Part of a small language model's weights: 13 layers, 5256 steps.
MLP neurons of a small language model. Each row is named by its layer, matrix (up: input weights) and neuron, and shows model dimensions 64-159. Each number is 128 + 32 x the weight over its row's rms, rounded and kept within 0 to 255. Numbers have three digits each.
After each neuron's rows, "fires on" lists the tokens most often at its 100 highest values on Wikipedia text that the model never trained on.

L5.up52:129073088163217144130137136171151131126154136080094044107113238136151128141139105103145115123159155059047120106119095133129126140202123111131142176091143109151098215102079088145188095093113111119099118108186122136110090117132173127082116163095088149151140133133120132135118112122153143142
fires on: " of", ",", " in", " to"

L6.up26:082153123095092162131128120095126111136129103070041116191089113132084112123149155131133117191101097154141120158059186104132128149089120156124139133114138073134130160108130084099146115103095123114131126077164176116235096158151087187177059139132118112172159163127145139107133181173089104184
fires on: " |", " ", "0", "3", "ä"

L8.up729:097145135143145076153109113192148114107169108105099106120216129126130096152210122123167136109184174149158087104108111104115135102149180187092140095163159156086144121159134124099158137142087098116110151154073126162155143172176121147087148159123104122164093120169082118099165125129170046150
fires on: " F", "ast", " imp", " who"

L6.up858:123142078106129125112103144156153128152119125143070068133172118143194130093137116136176150141176130179135181084123110094168126093106147167151111131110090166053102079130127179147160174108107108124120213118143119150194106133148146161115123028076183091127159138151145187092115128141066112129
fires on: " and", "ar", " this", "ur", "ing", "an"

L7.up974:136175154100099150132101099104096112140106112158107160144122087147144121175072145094193102130175099163115164147081189121098150182091128130080185112116176097163149120067135144123098140102161124116113069114152152132160078131190107119161098057162116053108193135100095107071125159145143162124
fires on: " |", " first", "0", "9", "%", "5"

L6.up896:188164164120163115118144155061188178189117140134145090154118133112084129115117132195141120126140083085101158135136056064207121184126177134140153149099114190113119109196118146092103091088122098129143151110171137114156110123134061120105234151175190132127122104113122177163134115144087133098
fires on: "\n"

L3.up506:170130138097135096150127153112142120138102158156150121081085099189130177129108164116132098189168137135108138110127132119033113145136154086116070123115210115182160135105084069118128118186155101067093167062169155159123153074073126135138137125157095099118126147084192131152151121125110144116
fires on: ":", " |", "\"", " chart", " record", " rank"

L10.up597:078122111224097132074133127088109111164131143141143079128063141099107139111129160078123144141076109154066119102160105112084099117146161130085148156119134139133103188178094160146091089084154167131151105153089117089136124143179128127165156107130078131070139106089168095075130095141123111137
fires on: "9", " ind", " ", "8", "olog", " surv"

L5.up732:137113133099159072118115089107183114141140142080123145118179092157115155079153091103132145157123109097128175176162127117148120182059138165142137145092138146122167110190165124130095189106110166136157112142185110130095103124126110124114077096137114142067145146139064095167140101173141160180
fires on: " |", " and", "7", "1"

L3.up723:164113146181189144143084138189175158174195106102155115076176113137136149185173123110154115106085104146125115092115149161118163143170138101101183116104151123116113119144153170164169101191092154144119100055155125112139099123161145107128175134127130154090090139083153153173131126159088108127
fires on: " by", " to", "elf", " from"

L6.up346:161087123156079116105106116124160155111140138074091149122179145144134181130115149151151208136120127102159162132098181142092165092118186118189179122131178112132106108086166180134131112068131153107117148102162126159109165177140117121099113151113130107149161122059100122142107134068146122120
fires on: ".", " (", "am", "\n"

L7.up604:098103120116115211167150138101116162152148044169137164219125143150113144147169130092105124135097157123140132139163140099121093092149141107142114165166100142165119124100111150153101083172130110148146165121135099107150199105110103181166129138174086097158179119156151100115083141122103164167
fires on: " |", "0", " the", " ", "1", "-"

L3.up415:116141134110125132156120152132115149145168160155108102073129091128106141146083035141172093151063120084110130149119147116051164109136126152127169104090116152087114121134135152123164152124143108082123156168120126064177161126110151128086126097105079062134150145102138163128100079086137128056
fires on: " this", " pe", "2", " vict", " February"

L7.up489:193103118121115137133122129087126125114062153116090114065142155096084160192105138155109175149111089078176193082154111154182121201148136153132141100074159171109174104122133123124110106117076117076133079155109154123146100134108122132091131095103114130178143181179125124144139145092140130110
fires on: " S", "-", " pr", " s", "BA"

L5.up753:179121126095130142157117139097171130124103114096120168075164123179182174145106150105078107134138109115169155141153103069110085225124121082112146148104164087145139142081147150113142087108139077107150135106142167050095144107143109142147173170112101095131100112126148097155137128183143138122
fires on: " R", "b", " B", " b", " J"

L10.up756:137134090131110164114117195116203123150141133148113110158079088158113158066097169105136066178049171086133108174140113171063086095141092159129154118177116166140143145136160149064165111096089124121175107171122130132141169106102145116065130138126161159100135126188095085124149099080183187078
fires on: ",", " L", ".", ";", "born", " "

L5.up206:137100084092117178091099190114155108108118137121152125125156115121045123128158079069172093115104138078143084133158142149135100060148092115117152113170085149138148119105125118132109084172155126098121169126093133162101144130138151142134072154137193097105215156143138049205156118144155138084
fires on: "2", "1", "9", " ", "7", "8"

L7.up868:153155156115153103114130185122167168164110129085124122166154113151130121118096199136175088161024119102158156114105134057171157194162145141112140131113162094172134144105136128129129126069103171186103127114142129125136125060147150100111192109179143151149141141116119191116109140109124142113
fires on: "\n"

L7.up832:096148129124115127120130112163138114136212123172126075150140146100194108166136075105115114059138192051129065134112154122133176159170145091115155133097151123123162145146062149111172102088049094151123109090199131062180116085134187104091091082101108143124142132143145165108113162163131126060
fires on: " in", "b", " of", " c", "w"

L3.up575:154149145137145129122089108045143091099103103141089136141158077182135114162133098175123111192169088159154156134113107152121108116103085147082146184077147070181138135103131151156107120145129067138129122077151165157148094108157113112128179100174082135159147112123066060124147168130090193082
fires on: "\n", " |", "5", "8", "1", ","

L5.up910:121161140140122216109098120119143177143150075133174121104118128060032096126137119127133148174095091082131065136141133156095092130126079140161123128127135112136129188161147144189164151117128129116114092136107162156106130145101115090141058128109143148101161116173142114129165049139177196103
fires on: ".", " L", " Th", " Sh", " Bel"

L5.up461:122216171099212148142172131109160178167149122114089129117146101125067109183163084181112124156129131122118091181076123118099165146181060096121191112150134125104096119036075081166105085150137136086104130146128135120121118086136110128065140187104095137153186122198106109161181095145142157164
fires on: "s", "b", "re", "ors", " On"

L10.up380:130131174102096096171120139127124144082072106112092097113117112144179114160126140075115187191196148158114111077128118117150159114072178134099050181111110138180071118092111127072130090149184114112103107113134157126072143132127099107142135109144121139193127077075129111091158102111132186105
fires on: " the", " |", " under", " a", ":", " single"

L3.up105:139123121097141128090157134156150175109116109137130120080123132114127140103143125092151130133117165083190141064076080090183120162204131112137113175094162117158130117137118099125165125133140105123147151152149158082112117119078144150200146164132104105139105127136075090124164105190161166114
fires on: " B", " S", " F", "ar", " R", "ic"

L10.up256:142077138139087167098107128113126105168134161158068140103098163103087066141172144143137145087074105165175137097118157154167070134091152137138172106103148104107110076047109087141155124090137050082149139138133171116147090081132134102099165097113095157154103172160103153155170178141074113138
fires on: " un", " R", " S", "R", "-", " pr"

L6.up545:097100139051119191135108128123157158168116092154136149098187113159066100135154177146187120154177091122165095119151145076130094066133082107129117194177086143150102142152135173097156093103143135087173153188158105062136142087079132152164137102141107078110152183138151151086103145099123129166
fires on: " the", " a", " -", " an", "=", "0"

L10.up474:099129089167169128155091117154154110092103127105117158127078153166108152132144068108055135059201093134087124127142126103131147123103133099114115120159141151162105077180099126120162104060073078139152101137124194149082049084099126114068141155136147114127078182147143105110089146136151092109
fires on: " g", " P", " D", " to", " G", "G"

L5.up18:129127150077156158118124183148197160150126110088123137169160034094112141122163192171143131115051132083181125114133083090149118193080108121118123093101086143118137118150190114093090114065080138140147144095154096136154100118139115150122160145137124111159161158064124211123161112095081095051
fires on: "\n"

L8.up182:119125189128146161073071180209101157160138107134095094164127154151145102097150069115154052073122120092173161102114118073136104104162114111134154092107100136113076164078124154091158137071164118113159174149133140147147096111152041097099158127131193109091193132177098170138107124113121098113
fires on: ",", "ar", "an", "5", "9", " Mar"

L6.up245:144127132141128128095084130136126099066127103092152135173175082169165154165134094183088128149081112098133129134142152184130092141121183127163128115102118098101120157154111130119181099063132130113147111130118148117110158154116148108184115157138115087142186100101062136141098151145101132126
fires on: " \"", "\n", "M", " (", " ", "J"

L3.up857:193156117149087130121056100093162124106144138083125114153078029173106149134083089083143137109172108117121179124167101102136103140104108126109130144079121072081165101106220114177094152089090161090130114138128188112162124092147117170135160152108086114158198208106119041131095096162103161096
fires on: " (", " |", " and", " ", " as", ","

L10.up562:082184122158141156109113079068156125158085140146120141117080096071139183109145103099146150141118128143080130079137052191125183130140187160144124118166137130126140162164177168111111138162106134090128118141106092125157075155149184089145095111103113154144134114119112142092037156118176186093
fires on: "9", " ", "1", "8", "2", "0"

L7.up137:166115191106088149045100156125192181194107116112128122147078154150137127145135173155141149161113090054117087124135085088137169159095128107089142083067171068128158137155096167125145082058091128106154154103169108131115074081106161136114192115164169115176149131139101200181092147112081107053
fires on: "\n"

L8.up131:054122108053164138110115119104098131133132160109127103088099173168134124116090154155173105212137130153184097135116096084128124161094083060118137184100100086193086139090084126088154159167102156161117171145127120144113146108126136138095126070140167147154148045064105175104167184121115111102
fires on: "le", "a", "y", "s", "ä"

L7.up557:157069131143137152150107112193183145128193179123140103114170100091148177160097074168103141164137072136134104138122107100153126070155153117159093124126150149123097103036180093159106081156113099118161144161119151109132074135118137114163119100138124118147159104164146157144073100119152099109
fires on: "e", "ot", "and", "ent", "et", "er"

L3.up331:180113124098116121160119084116168060107123138159119147130149146170130205204128095159150106116205176176126096072139148116087126165116138094124077169132150139112091135167162131125146108199156104096146162154069114072120131151101108196174120089144094146173127137132137098137113179196089148101
fires on: " |", ":"

L6.up694:110103121102149134114084161083085114141105133129145113168138071124093131130144171091134151134153074141104141148168090084105131172120143129158173111118123126142134090210114104140083153109080135108127106144192180177121096179121140113112156083154109117118164178073106079061085101143135166164
fires on: "\n", " ", " |", ")", ";", "1"

L5.up921:151089180109126104151060167123158160203135132118193136124160128094128141141110087130143126132127132171132120103166145191144144164136096150102157154180124145114182153144100124179121131130136096158144146138107153105180144142168105148128106122120129104154080117083074122148069181107129109067
fires on: " |", "h", "l", "oy", "e", "enn"

L3.up327:168133172057175169104166142099151119122130111132128099127060169171086079145062063173126102156126166152119107113080087111153128169230056152127143141100081108113109092090097093128136081121104150176114147155136131084127212131121101136101092149154157098153155063122087146132112140151124151150
fires on: "s"

L7.up1021:104090108066134133123136099152103135168167119126139089166139155127108110085157176090165113148153193161168109117087188178121160121146120109175119166149107177103061102130115134168132096146146105095096122109188122128073146070124131122096105220162097149161183082113152150169136143160149116166
fires on: "===", "\"", "=", ":", "==", " the"

L7.up404:140117159125095160168103146152152129155067125139138102127115096123120107080144126090110159140037096102183202123159132070166097137114150116102093161107095136134110125104098116128146138106096174216140085093094136120159076066136072131101149150172126083154165121097124193137063165114121112132
fires on: "\n"

L3.up998:178110138095146137191135143250147062118165082092190089124131150048080119141190118092108107131078102101071108122114155154162106207094131127131112136097090163067140130083162189134180166109115200151137157113104166204074119141144091134144103143202139091093121104134165208121153113153077104116
fires on: " At", " to", " at", " by", " from"

L3.up433:139174145089129135116100093188128158156130095158115091140135138116031122125109094183137128165083169153134180115106130168094143112178104119168171097147122108093123138127185174118142102088146162170070141150102153096106142130182135148064114109180139130138138120128117062148124105148156225116
fires on: " ", "s", "t", " February", "S", "-"

L5.up339:089154118101085116133166147114157174166075100104170142071148131102120069129088108135132112155079162170128100098146155107137133205117066173084112128119108150118090141120162115137165118111117167145176177145165162171151153108164116171093106124167166083138120156112066151120157119140120136092
fires on: "h", "ir", "l", "k", "ct", "oll"

L8.up692:113112180102158161148091104106102093168145143134132110113132125152087153164170119110122115103169138126140143120160144083091114072128040195130184171143125112171120134174122137095136171115149096150117145139152201087093169148077161149181138116160083140170161107113151140101091126149153030166
fires on: " an", ",", " pro", "og", "1", "0"

L5.up868:097100119120147140107110109136143117121169133090145160148166104126104049084118085141151106127112144066133144080148072073144126109102090153143141127090104135114137074115125091126117118111125116112112104106121163126180175050145107126109081167124144140140141182096173079155107122153154095076
fires on: " ", "8", "ronze", "4", "ent"